From a checkpoint of a small transformer trained on Wikipedia.
Size: 12 layers, 3 heads of 64 (1 for keys and values), 7.87M parameters.
Architecture: RMSNorm before each block, rotary positions, no biases in attention or MLP, untied embeddings, normalized queries and keys.
MLP neurons of a small language model. Each row is named by its layer, matrix (gate and up: input weights) and neuron, and shows model dimensions 0-95. Each number is 128 + 32 x the weight over its row's rms, rounded and kept within 0 to 255. Numbers have three digits each. A neuron's up and down rows have the sign that makes its largest values positive.
After each neuron's rows, "fires on" lists the tokens most often at its 100 highest values on Wikipedia text that the model never trained on.

L4.gate358:066135173095133123147120185164142077118148105142075152131086056103146096191136127145125166146112102149124169172166155172125160127113134139125126144137162120163143103101172110104157119124186159128113162134125099120141135099104119152111110160171167141124122081132103127172086153108180102174
L4.up358:155062170077183148126113134080142106121174074142110187147140072110141163164137134127089150134096082133181105151181120140112136133162112133121119153191127108129155102047118093050183100163124148153190142175135147184138148134171097122057092083127095198144124076110145147123152129098121078209
fires on: "to ", "op", "up ", "of ", "d", "& "

L6.gate465:193183072114091131111088099163147099115155141136087108162131122125196107105161169146131083137170110137057140087143141140081125126116126089136041161130144094186134129099123196137087164121147125128145131146110072107163126085128146122105124139134132151130131108147158115158121155103108163172
L6.up465:144142143099110180149146146128155141133094169131119091152104151134081159108101100146165100096055114090159122138211146102125063163105149184169115096138191154104133154148144135121141184157064141134158134088168078136100099084142104092150168066127087146205151168166181168173106133141135096130
fires on: "-", "of ", "late ", "per", "came ", "to "

L9.gate21:152184129121151158093050111061100120151108124186158137128175136132126137160142097102163100149132143113118137114157155109116124057076066156207064159162161143139153182132142144087134160136121150140073160121134121138085142128100051127060135093137162105080128117080120118118158133131135139125
L9.up21:121146093097074122167130167120132128152147114127146117145115134181114172151152115160127113178118087147135157102127189137129138123163111180168091136124186158203134174167117124131121035095095147128109154109125161147168143147146111155076129102093130135143194116131156129138155124101107126160
fires on: "| ", "in ", ": ", "of "

L9.gate486:089126154141130171089167150129099161181116151194107145069072203160119138076121193078082132156085164132140128129108154178108087154083052097166071110093108174051118122058127124144128110198122133137136117105113114111132120122148114148164136136167111122082110125122126159136112169074081119153
L9.up486:124109137143126148146075098129066145143111150183122104143131162003135178144095162074076108150128125114142136110117140082110094104106186170111158098149129112119152134115129094119098134177107203123127151145126152100148129131160095097107133192125094135120116184136179158161134160106136049119
fires on: "s ", "the ", "its ", "Cru", "two ", "their "

L4.gate355:100142151177158208103173109126146140120137181158126167135149145102150090089112141083124148182112128165166085140095165164132088124106143109139129126136148118186159109147117140150154104185137139114141102149087053118192096182127151045126123146101096157128120111150151125155163149096145107109
L4.up355:098129169159133191146186102109126147155099151135097143134142189090121120119111167085168120164112188136144122103129124109125045166094144127132096185160137085129173134110120130067150124175108165061171058144064087114152112164122133114158131120103099189122125130141128120130130124119155118116
fires on: "'", "s", "of ", "ur"

L6.gate452:172098136118062135126096105126114136138153132153109110077156080123118161097068092158168104147125122083088120108131188137086147161126164128141063092161099174196148106113149166133127148128179089116126120141107082124123079126131139130131159130062150207034153131186079121132130128148099144099
L6.up452:122119173105095147131117121095171140087156165155147174121113148148136126163140127134141116178108098136087087091129110206132120103141177104129145149093097140142097155120123235119132088172173098103092078169148092122195172168121112133101141165103136145080126153076145174087155144110076127090
fires on: "th ", "time ", "since ", "result ", "min", "- "

L4.gate483:173098100122085153096139122097148132099132129124056060156114125125151084137115094150117109117157159108167221190196130108119145146111120149172092192097203155167148071163167127150144045137128150131198168095181169119126180148116148124130169110196122170171137116150163173077152180141152104125
L4.up483:169061174131126174157134126140085116097145120130192144130121139126161121110101143154154078169170144150131167123162142099080109186100128112132116175111071137188091130112173123158089135098109160110148170131106080108147076137147127134148066119160064085178183163095111151110130119128120236059
fires on: "-", "–", "ly "

L2.gate65:109165126174119145133173117115141173106066156130120133125129107112189120079095149175082124058121176057130122140156143147094095092099093112110115130161135100101119127122137084097129083117199075120180155110144164154050111129063119096087122156174111142122062135148127055150156096093076112124
L2.up65:140152105119125190139182129091142146146094168078095144130103134143156084039114131198086137081113160082149073170156138174116064117125082114162084192166152149149123102136135137142129150124170093106136096127164135179072086096099116087108099051116116112087120105127132092141139117141052144108
fires on: "one", "UTC", "ESPN", "300", "qualif", "30"

L4.gate333:116129108069087133163098050156113137126131116096166111110170111124141135163090132124174129095171111080125110147125134102150139154179076103124124180099124204110119081146081098209132094121074108109089136133074179148142059108146138086165149096116100097179127112105080160152087165085140086084
L4.up333:083157130084143147134152117136119113120104104132083131139103123080093105118050154137191120132164132111093117152163093092198150082155114137074090126134139089129135209134141107109127119107109129037139122072115118104145107143169127111128114107126113140094126103121151056118089102168148141114
fires on: "bur", "el", "re", "ish", "bor", "th"

L2.gate252:170088108136123116139102145158178087104197138151143102182126194153087061083127063147158130119172176154145148091118110127151108149162155139119178135104125118078072123125181095149130150044114096095153117093137094081168177071138155059095100080137097126088152166148132153114131149120082146082
L2.up252:192106090121149165149125105137150135098116098124164090136144171112121182135125165085100163144119136154155120146115127134149090163125111101128109147177202070162138141134133208120131172125083076196114155122126136123130100078126094128102170139177094116125126191089098165211070177171125160084
fires on: ". "

L4.gate244:154167097147109110161155143090096184098175137176193147112150095130081123102085099079139127100113063128091183141076128131132074089198130119143135173132072158054196105155117109158088160158100103165165166068148133134137084112113126148142045103084162107110150199080143113103111128171113067149
L4.up244:176109189163159087104138111126165145236147130127159155161094175130161113118183088105135097116176131128162069137183112146129155160112082148088186142079133105208115175135137079124085143129143146115146112145122097108168162193084132101136126093153154147110119138154120099086123140119120163124
fires on: "of ", "well ", "-", "time "

L5.gate184:085163123113140170150122137096107155124127177101117076147137143138161170080147118102109115152113115063152136116166083090156246166130116085139154121125149116079083098170110163132146104132208136187093154105152150123093120108186124141080056107160077196118109157119118153126173132145188164118
L5.up184:095105129146122165132115150098128224099148104162168111129145130099140200130205104133139096130141075142097120101171155117088132129113112103070124112185173141155133110093090133090129131052099141140138121079160134075132144107147084230132118145192069107100127117122154149179117165138148053113
fires on: "an ", "and ", "(", "in "

L4.gate502:150148144129103154115122108126063142162129050050172182108123124160109127120123183173140102137104204147115106134134159128138157148077128117100141079133159073079132093113133074137127137151120138149126130133062175078126090110119146117123148160154086125085102178151097072173120124158088125099
L4.up502:138157134128105141144126130138090107139154165137172102137129118135116101073113076176192135196151112176148075050114117134100127138126134097115135096160162173168151144130065086099111101138159136164135149147135128117090092138113093047111179111147098121120156106117157113157123157149111063091
fires on: ": ", "′", "m", "al", "Medal "

L9.gate477:104143130074057112153115106104167157177117146153173140162140142129143105114095115083100142116071142122095180110118091065133131072132144118171127078122138127129151124132040141199165162123043165127060088094130131156142116133143118084127179133103146120163196085056080110107125086167144106127
L9.up477:139159108112129128160106216119098131169106121105149166103185129136151157131094088093086168187119117169075157148102131071079116135146074127169171095128150132102131168129139169166166118151124100087126109094148171185150113146150080143136147087162137161170064133115163153151155078128147073161
fires on: "qu", "'", "of ", "u", "sw", "Qu"

L4.gate184:144128128130137120086121118148183087127194075137112126148112125089166109137100147108102124127117160087151148144096185124129117107163129088137125099083148132165111152161104145097122068136115111193133120121146090143128149092163132140142165126108141080095202099102111137156097137127138144163
L4.up184:140139173095159101161134146131173056133161135152128099114084128131129102160141123094159090145095154141203154173098165184105101123156103041176046151161168165116138145125070091073090086159160139185099136133153124143082147138111068128163151054101101139090197092077176132116142144142094177133
fires on: "- ", "– ", "Per", "no ", "classi"

L5.gate99:127147090117135117149131145081156150153180149146162145112196122129102122095064113134122238104169058112144074112105062194145048148123087135189127144172104143136092073143167160138074187124109086142119123137143086085111111148104156124124157101120107119158147132133164102126126175128144201111
L5.up99:143145131099066193150182088111096131151123113114103155107101180146090107115119117150077221113167122133219091137085072148215117113108136129129161172142090119151129164101100106118120162111109101206128111117128153121126161134102149076131125195070118138132166123111115171106153129157129161121
fires on: "s ", ", ", "On ", "' "

L2.gate327:108082118122197127135093129088156159174141175107152114102143146123072127139140100106118087154123173086131154065188172111045135181105163110167105095127081129139133152174092103086117112094150158096116134143147113137173134133157090022114165094128161107151146119160113130123146153149064166102
L2.up327:131074167134102101081134121180124105144152127123082096138134114126087153117201167146137135121156132139121114105164191082140180143118136101093157172133123148147097149177119091125146079102147115049108088102130153091153155097133191109230166154145148174120156166054068152134137150132108105093
fires on: "ö", "iz", "í", "ä", "ij", "ó"

L5.gate217:100087094110179136151103145161141159122122072099151122136175097128133123160088126117173111164108134107142152089115121184139132071164154178156087134183151128160145130124069167115087104116116109152104121126119103123077175077122085075110123045109097141113110107161113100136163138135120117170
L5.up217:094157096103091148124089102095185120080127124150115138088134080133145143135144170192125177121062142084157165105098144160100083148131136138131156145130114125152161104089134181109158088138148180203071150165155100101154204072150104123071116054074125136136168138126168125135162150161153094132
fires on: "- ", "= ", ". ", " ", "— ", "ick "

L5.gate440:171132130128133100110136151152123138125148137102094175105121125154148140163125088133105163148132145123161116114155100162164041124115100145186142088098158201073162034094118153110090123155144124184089170184135114154217141148142153185118134088100158182109170087133095094128084151058183062093
L5.up440:057099158150122043096126114165153119123100135194149171088128106116120094139154103215144061159135142147144097173179147125192143109159140145145138140143152154151148100130088109086221089137123126127119102150151131168170119162135120129120100107112148160123072128145106146111167142095105091112
fires on: "d", "op", "dr", "g", "ic"

L6.gate43:109141143120136154055114175034155087164093145138148125112133107121111166158163180124120105148135123142033181107122106115100168119141124134097139126105122116192141220085161135147144100086114140049152170094113105142149152137149104125122108077140111136111166149146102127138147097124159117121
L6.up43:089088175150104138169163152158140185137135082138105127146112126134103145141179183147102165137041078096084147083125145093127079104116196143130081145080139154118136179136210164080104080147131155147115145109099140119148140138117153053114099127162120103172142179110152099114152171112170163085
fires on: ".", "5 ", "6 ", "sq ", "-"

L6.gate219:154084093113105108153087107114129125098179154159062156121101110124177106116106131151122125155162151113184152160171113140175099144134116103128109141186151123145132099149129170126177158139163103167173171066115127113105092128134128182105112139075130113142130101151141161104121169059077105149
L6.up219:151106169149140079147082133143118200105137115156153143153128121140111080139121121083126154152183156066099119132111153107114139111095143081088113184134137094129138072125132152175066125119204109145103178144174070146182066108134124135091115157093070103169094132178167204120061109116151064147
fires on: "-", "ally ", "early ", "ly ", "ate ", "late "

L2.gate39:117140103129120129155143153103190086099120143135148099123157217102131222110167095082131137144167099159162146134147096063100130157077115115112150131094165138088098158156182167119121177110126114158109109109124120124109101091125174132063138151139113108140158158115157163183141131163125116093
L2.up39:141169111125115118074160166120172101096135143106060098144144141124157151061125167121150135149115087122125090134156073108136136176137140058102183070149168104164117141160192170158220176112109134116140123116121138135102124143103141141123096102156097112109153183180109119132168194161157144131
fires on: ": ", "State ", ". ", "("

L9.gate374:170071179143106144080087196105065118089153161142143136112129151162088105160082142114120093179128192104088169149181157111140121115105128120167151093128160170169106144125207127165060156102165116143119161104150086089182143079187143109149123150153126130128078102169131124133155192117141168072
L9.up374:087161140118107157119117194164123079145153161139143164118094167091142140108141186160140179141132141107147111159073095082109140092180161121133125154100152136139127143109151149175154153144087118148140149097166150146134146091121148184143180156083113143109092097126154107134105154067186155145
fires on: "==", "- ", "===", ": ", "the "

L5.gate347:157108121114121203149114081163119162135165164080057169160096187107107099159097113047165118174149096127112142088150145117131150165104108118121143087085116172144132113136113100126150153117140133174138155120147151122136166232102101087116153157166117089132084124114151153094116154105153112154
L5.up347:112108139099168182101065082121132126131125111082113161107099140075140113095151127071140116191192194155085167118154158184098110153131128075112169174077130132085099118110115121148120120119139130102135173150135120102197160154070123098157163096111168104089180054151147163118128147123180107117
fires on: "ol", ": ", "(", "Tol", "^{[", "early "

L6.gate146:115085097085108177085134124185119093143134122086144159131145098111188096152146068075145129139135078106112103130140141157066134127129154083159139173118142139132144128165163126103113060107129115167090115142178111071162214126155149147122146100159089151141108069178133130124100158098109095052
L6.up146:140083133156146166112192094153125141184088145083103087170153122133158104107139135081128110133143090139144084151169131068111115125132135054167167191074105126097122117147119051098180123088086086116114073123174145144104171148166092099060108113146076115110143058178088111100045107120105100126
fires on: "B", "o", "ce", "e"

L6.gate278:108119128128123126140107105155106116101122192186073158136160128115144140154142116132092149148131077164107128092129181158149084110104122066162159134160142130079163105115157189143094063140148111112134072171074128148137174170149151112114138050130146077059150122105109143096162126130083138174
L6.up278:126171130147138161176154138144130132125119144085104075050078094034165173153166128142136142107131142144156115133122174155078112119076185117177114072078118144138155126129174143182151138140116123144130044147182176111116074094133112150102144072102152130061196095136132144155138134090152085135
fires on: "number ", "years ", "part ", "–", "result ", "year "

L4.gate64:110096143119143087167152093149155156139185154036167114114154111109165114110108149182090106088154083181114122176155121112102118140119111112097103151161077131092145139142125087171175162086082115127138116106155136084129139215134094174122139121107090110114095116135126172131092106172134115152
L4.up64:127102173099111071119121096171131141128170107086156158152181097152165170162129196171068120055089097150110105095168134113048070167098070105114115194111095102139123157122090116126140127162109128102129145199162200086157145146161105158127137085139100117193117072114128124102122144173087136125
fires on: "Col", "col", "(", "- ", "Church", "ser"

L5.gate511:108113110131098142074122081161133162104141141095099148142104097134159090128106057141117050086136107110150131109108202108167115130128079059128100107180121062139154149065083145115171090161132137135121146154122173130095143147105086064098177126113100100099149131164157099104048134120172090180
L5.up511:113161109113154104100121162131127082094102121139135118154112111145165173172127087107111132134145118105134100111168055111125127106079134065119158137098138145148183146184132149126134075096121138104080130198102037144124145137107116134141178140138130119099148102091177109103135047152102133235
fires on: "Apps ", "- ", "1 ", "/ ", "Quarter", "of "

L6.gate163:117149154128121009174068133127148117094094171087108132111085142091166097171070164117150109143109175069091093139063142108210099123151161126087133152126138121070125096061163118122076146132100142110126071192154188116160087144145141096163165116162179127115138177130110147153117141165114104085
L6.up163:152133161117093117115106146109065140170107102151130141166136106114161154082118161125157121074162204147105126123158123159106123045107158031126128142119149136095194094145111160118084145108182120162121095172135177068114114070114143120131124071117116131138109150124126134142132141145076118096
fires on: "h", "dep", "exp", "With ", "with "

L6.gate396:139122118183110100069141146189190130141200198151127097145145144093096155216194153126146118150138127119113120181166148143135127153092116167172138130109138191058172071165082085138146134134123128161135132112094173123151122084135128147082176103128125155157108111090162109188139120031108091128
L6.up396:139115168145146122134132085096085146059188128103089092141158101136105179102161082159091133142158149175114113155085167122118160152086172104183143096122119072145169125175068123111147119160176137187122092166070156081108200136135098119161132057126144104122216103149155135094137129098150098132
fires on: "O", "A", "Ne"

L2.gate158:139095163117115133142056151142079155158134204178085141146172177137139124116064135200116125144102169122082122147135122125183106077124147146191140071141118108107135109134109065147093129147120127149054138119163103157135119165194148127189136128106127095157120180093175155070098158133131108108
L2.up158:137144122145117097103122115134092128146107158189124148149149146143193117099097192201112136092143188114095144138123146152135087085080131134168110138136145152071097129134143121121089140101102135110151117130150093116164160148157105130169105177114087141174122112073133149060133135188115170125
fires on: "add", "ellig", "amb", "tr", "viol", "del"

L5.gate315:109095079120096112106126136094140111078161099095144138194110083124114129126123134145183154119138170164147109137104101150156089113164055110140127128091110162136101221167129156165136120151090130139153102119172178074161140105143093111141127098110138131122177084099177134150200167078188149136
L5.up315:145057086065100122095172167110147127090097141146177144141166072118101130136173144103156144170120110144158159100120081183094091133096096130105098105113138138118127194086087100128076084118164140117086110140152134154142123111137109131133150087102142153146128106089129129163167139107188134109
fires on: "- ", "Mor", "Pl", "Car", "Per", "Her"

L2.gate276:122143097100152122137103116159153104144144115123137112113171185141088061103142156157127153087159129166163171131164106136121122110152118153167084087089135105156113092111059137165130099127162117175179141158095070115101122153084085043090127123165106109107084136129085098113115117067124174146
L2.up276:166102126129126128141143162140167176115108122186149212128143120105085133167174122075112169155167152129141074105148066126095099127087094094157128155142194133167133097127075147113082116204171117126099085162140110101101110119109133135121118166145116051165118139154079190113087160147130180137
fires on: ". ", "# "

L4.gate247:161109141118139207147174192148095162113165156144147119129125186100098087193166070082162125148090143132181147133097148123099111141135110118139167134111157178150118126207107129190114125072146143150112219171180058103176135048103167163156183113100107097139150161156083130161134142106159132148
L4.up247:139098165126094184159185168139096190122100128139128098103119101103107085149194076142194173139067209132142110150154075107110059126127160178164150137095114112079113117147129107114060154095180142144145077103134070111147106078119131171165119114080160178120156159130056161182075136100128134082
fires on: "==", "== ", "ed"

L6.gate418:164169124047172126194118123129141164110118133153129180055192184132133090143110153122117154117212062135123133106160116071121141141128117123090162110123149168118135094160117111165181148141132089114176124087179155130133150131183128129078135108085165130076132099085150098054189101151169081156
L6.up418:151142136106147131107114122186159132143119125150170081105170163136131113095199142157074065127133123063096110115158124074115145140073145137100175134139126153176141128222138123173159095173103152148112132168114108153116148089137100113174122148136168126106085122110153135106138115133159066114
fires on: "of ", "on ", "for ", "'", "in "

L2.gate354:100108167158167153124128111086100158141142159162100170130162104154061063131119142105117076135139083153133122059171160137073116147139059084141060111128165132127141163139112121168118103124199115068118110114115086155133100155072105114120107049160155230153142128112108147116147148146092125094
L2.up354:087112151156114139155114070118133141097167110119106145187210138148043146113101107144161131113109159221142120154101146196093128138142141139058126092168127118146147117119104157109080102146180127086075105129184156146115097194174090099138126122125106129164129108094138137147114159140121123097
fires on: "ó", "iti", "anti", "aph", "iz", "ym"

L6.gate427:094122145126156127091127156089192117085136082119122162136077127057122109153157182171156106118094153135097148030121115160150130150096121175143150149151125156126097130155141144089095133118133115086170151122130120136146220136047121080158207083130097180125124151133142150115143130126109117159
L6.up427:076117162107103056105122119126153105098178092150119156095121053170114138145151075133087116138080131163098118119099133151126112109113125154137128125133136128138099103126119172084115111142127155086137145176048090118106201133074111073137168095090152136103143148139144067127144134216122174160
fires on: "2 ", "4 ", "6 ", "5 ", "9 ", "8 "

L6.gate280:224143091167096155168117083155141118175134173159153125066105121181135104081080185144148147133135157121152143062141159097156102121128165135162142100162144122155117135155152155054109131049160112143165108140111171142114127158147082048153183128103115109134127119105104141168197151152119139143
L6.up280:179120140153117142079083144092142123148158121151138136081176098188120150045054082124082190167123127149120125157163122140062096122104133144143113163102143118101118175161102076164101078137134105123153114137145116165101075183125154138141108113174092125107116140085131136116062137141167129105
fires on: "can ", "will ", "comp"

L4.gate82:143101161041134166159132068174149108166109111101143166140086114112167085111131124161122057138170072082130167105113118195130136060131097072169129114141126156119177102129126107077112127130128154113126129132177123148130173091090166069153098122140127104170131143071104134102192138141117103106
L4.up82:130130122118121137147077099125088093098153105098179177116146088125102072071117126173069084112143124115159081145106105078125089122125159148109181137200123178103142100201093083103105101100181121116097129081185122141162121108122104138099073183175095137086156140070094140123112147116145101158
fires on: "of ", "on ", "ating ", ": ", "'"

L9.gate401:071136135118132114120120096105100115117142144122094183126080179162138131089112210104101169161072095112173164122128102189140128107112113120150142102141172099131148061125123143161130142154160147129196097076195140130149133160192061152154089138140097149124087157143130155185139157088122143083
L9.up401:115072127111125190124077131158176077095133164086116126127131131091108123110098160101071121121161142166071150148141135153117116119128077205070074183140107114103198096135119092142145125120124140079129111130077163086159137111159081052091125178160105170155107113139191140068092087099090066173
fires on: "the ", "p", "s ", "his ", "on "

L4.gate68:166170130153161125128082106186152140180173140132143123122142176074132106054162140139064142112208107162078121125161127130138031158165117166071136156152115097224140104141134148143100144130116143081127104128156182166073133132118078117139138092101168094140134155079201169094078135094098096138
L4.up68:153133140182168074117125095157146104195159160145170122108129106128186162159146169134069112124177123134084083127150151117110097191128092174117059135151154093129137137141076194183114127101096114126183132107136140169144142123147096066097148074074114099193125135080152126072148082058113152130
fires on: "of ", ": ", "published ", "South ", "Top "

L4.gate385:046083172120172164140116118182122120127128159074079158117143131161092129137097129157079092109174087117112109085118138118131084120156083087102091157152113143112110051143088135144116158164104113141108112123128092086124181097104132098129138142114142191081168157100159138123180147152065077138
L4.up385:145075098136132142119082142164131169046197103107143138153111124117184087168122101115135081125139085078167101134145122112068095132127190055109110133108093099157143161117091152061129111172180086177063100227177118123154186114090103171113141099117160179098102144116127151119166126147141123151
fires on: "- ", "18 ", "– "

L9.gate231:100078113164137169205096133136088104185180179126058142130172122123127185147119133112148169063144069135126135134062141104122153126114142136161161138100207053121179080096115122130113181131120140096166126178142110167120135188148189090084130116124092143116148120142178136114114138088095138123
L9.up231:160185172078133156122139190121092138130115113119125116125144113146084146122105104109146149153133150068122113029120149118179136109098111110185183066153139109225112158125151139111094039098102120121152142125141124112093139077142119074159100125133116113126093136123124140085094139158144133125
fires on: "om", "oc", "o", "mp", "ab", "/"

L4.gate10:175138124121058111195115094158171114167106114137164139120120126087165112077117127123104111096054151088127149157163143095133118182126122148056119127151127076146130165155205124175117108100143052090147150143136158128112132111071156143117111156118130096135104120062092123111121153181146166137
L4.up10:115128089144180104095157104108062159128106120113127127097167177118059110108186120135092098204126094146141168147146195167149091133150084183123114107122157161144102173046143155109132157102111143084145196151098108113094107134112048131120142176118146101077148127143111084102138127120129090150
fires on: "^{", "UTC", "Website", ": ", "°"

L6.gate459:129123109089145093100156157096110179158141159111132150069176146090149101055144099146081126103127180168118099100174151149080122113130128154130093114129159174154121078175093140125136236169141180159129119165124108056091127073126115079133107181161127083087106094204131147122148109108164162126
L6.up459:123120095132117071068144158084114116142114119153126120142089136071101153132144166113122116113102193118082107178178174152060108186111135130132093144100141114108074138151156116108098175186151190181151133187170077076081129146108107084064123161111081092118102136179139056153163166140150138158
fires on: "un", "-", "Un", "Total ", "sci"

L6.gate405:169073190120060143081202143114130150175140078112209160159109075085129128158139173132159141156139165111181076143095153137111084135154133150100132124155135165148196140110077117109122153133181101143103087172089151128140143095124062161112158146157121111105151108122128132152091122147096091170
L6.up405:170101142124143115126170131154128085162113122129164103112095140164150060126113123109124134154168112138062078120142115116125147144139088196130141189154134158117124130116103084098117149143193103108132123197094127110115077165148097103097127135079112126066151127092150074111155136099125039104
fires on: "°", "″", "′", "al", "I", "nel"

L4.gate74:124102144162147125101140127147143144159154116151099089163119087154127089134129112137139080103113084167141169146125118162171132173138110114105116109146144187131111082142146162110143080129157129145121169042115197111177095052139147145121099125169150086129178151101117167093160085163071111118
L4.up74:161158067174139127126078176197155118182138114135143129097132119146176140117144111138137095112104157115136098116134108106173059127145158111095086118143185159099109096187129096064141076128115138142129163073165064142101126070194144171112122094213115154104127145101114168135151105159099119099
fires on: "- ", "-", "the ", ": ", "no ", "of "

L9.gate271:129090054120108098150093165103104141102112163155113109112114140103142120132154179064154147121109179048137125124111185149139105114144146188124183117160158106174119173095124159131066117112178126085077140089099128106158125153089126118058134140103142140147105135088156149136182120094099114116
L9.up271:156133112069092111119151153092148095120098178112160119089078055069162135128148112187165130081123162082242131181157135137131125129077090119161129118106089163162135167194147098101111147080153154125122193083157155110157184168149141100113129119110153149142160173066140088071087107123143092109
fires on: "h", "K", "k", "m"

L9.gate426:148128115190123170051116118091093182085205102101181100160120126118165164196117133112162234133178132092119075103123100132160063082136077164147100112152091141091139108068148111136176169116131149117144134137143126095106159125154134141134167099087119167165135087175135080134194119065144138174
L9.up426:115132166159132123127163124126059147090097127178165074103132133077148154158137150108097111093090162113157118133151103063158095057110121113156096127090153085103176075121185110109163100094094140142110132129122118086118075158106182111107151137097169108079121142128121027100134074115098135170
fires on: "D", "G", "E", "M", "C", "A"

L5.gate156:142191093146164220118155178133062174128119056096109131134139146143135099128170086130150118133094169125126109174151123186132120113137123144168160114183129104098078116171139072129123111157142095129077121152116107169155135151153147112126119115060142108134160103145174152137080117147111143121
L5.up156:122126108164137169102142061061120135105143110128164042168164126192160132086211147062109163093134082181128111106091118156156152114134088151159144160127067148126098150112125057092132128132137088120093107118158185154132102181117075143116072115098079146127177133162150117090132162152129186142
fires on: " ", "as ", "or ", ") "

L4.gate242:143153112122109144090130201126144065086123108117134162132109159071127073175131229123141180161164152117167163147100118092138076102132128141183123132109108136154099122114117124167175145059108144149113135135149138169187159119130163158112125155104150135097143149170123178185124131145119124195
L4.up242:159081104150099137132150214129103125134156121128146119153131174109124090161126183138161171143152163085154163172112109127138088117185147136182161140058139136170059185112150178142136127066087137110116197078117131187177129070115178129114111152125102161107059186176124174152138165168169167106
fires on: "==", "\n\n", "- ", "== "

L4.gate143:109116164151095112133055120109098083114168116121169158135128102145128161145096128140117102180091140112145120136159108124146098127173114134100087143121097206176150125109112144135080172171142146163135139175135143084164084133158095204108106133122151077108180093140105129137101080058122146158
L4.up143:142101143130100174153122120124103119067075118131151097133108165130154166109087077200151116169135106160121128132131148083113083118137115114124136105175112186120133099078157129162128050134075139114107139121088189111154083137158099104113118073053081101087175115123102083190157100164165103125
fires on: ": ", "', ", "orn", "of ", "/"

L6.gate498:173128145153065154090110130128094119106124133132098105136203103156121193060124137154144122129163074069086183130098105148138152110159116101122239134157131148107094116101127079105173147113209125101116159088069150128152116109113071119106155161113156136105111152065096177130148096165153149115
L6.up498:152075120106149102155116191116167080088139200070108175116140126152226128098153143099136151159170125110122140149130134148153121118153129166134156131096158152112054128150125136096114047104117123131106158079096194098154034181111142119107142159128176140115125114152143175146130169121188145088
fires on: "dep", "d", "| ", "amm", "in", "ang"

L6.gate62:073146186138056097161103224059130145146169118154163110135088137119158104073105139110087118123137086151137085087159156105127159097072157161161184142114144171158178115119058094095157164098149114133131142133100119110135114133149155109119151094143107045150065123110111102183150161111167125113
L6.up62:062152103166134076117196189099150143192128075088149128109125147061159154189119179081122156182147122142169125067171152118129129115083156147140127142095088118187178172083131112089159077167119121082152114150130123159122102132185140156166134112157144100174104110125136102143182085101142131060
fires on: "'", "u", "of ", "gen", "tot"

L9.gate128:166157144163167101182142111128155074110139154148156133135160093126159088101156135142132118169217162112124164119086126148136139193109137109135117144153141112203147109114120100130076159087156143102130124146148162089098150159136139087185082160132128111126166135085129137174103201114162102157
L9.up128:107117141158111129145119098153126139151153121114123134166137147144104140099162112110139157184123104109074112134132146104107128195081146090164084094070166067130114094146127103178188099138084110109142098115182104136067156181077054113166069145101172104117134203117158150138120133156177119126
fires on: "–", "comp", "-"

L4.gate307:137126105100121103174107078141129169121158102141133200079106167031114144115133138107122091128111160064102159075157160085165136100140087108096126112106150096164175092152110163194157158158165124168102165138116147108122109066167114133150144124103099066141123176129138114060172157159114111106
L4.up307:118133143167122105123134138142115143180214097093125171042151098136076126173073100139176101126076150112167169107125103069140136163090125081140217123121127135090104112158121134186158170095095129125133152112151141142158125118128154099119163075087164112129095148077148148087100072138122082124
fires on: "of ", "for ", "in ", "on "

L6.gate361:084175115137108163127128117100096114107112137145124107158137103107136107148102111170169089144162070189147102134127073154096114187141160087128115149118103102104139097185114132117109165099125159100133101100143122046075156165105135141140176123127159111095136066101152106112200152095123114205
L6.up361:135100121137135155136124189153066149144136197168138146101122106078164106116105121135151112174072093167111139176139140179112100161143141147149125105110155082076131142157127151142164162140115143142093136107168182194101152154063109168086163159109090102103178133140216124110111100097104115163
fires on: "years ", "\n\n", "year ", "died "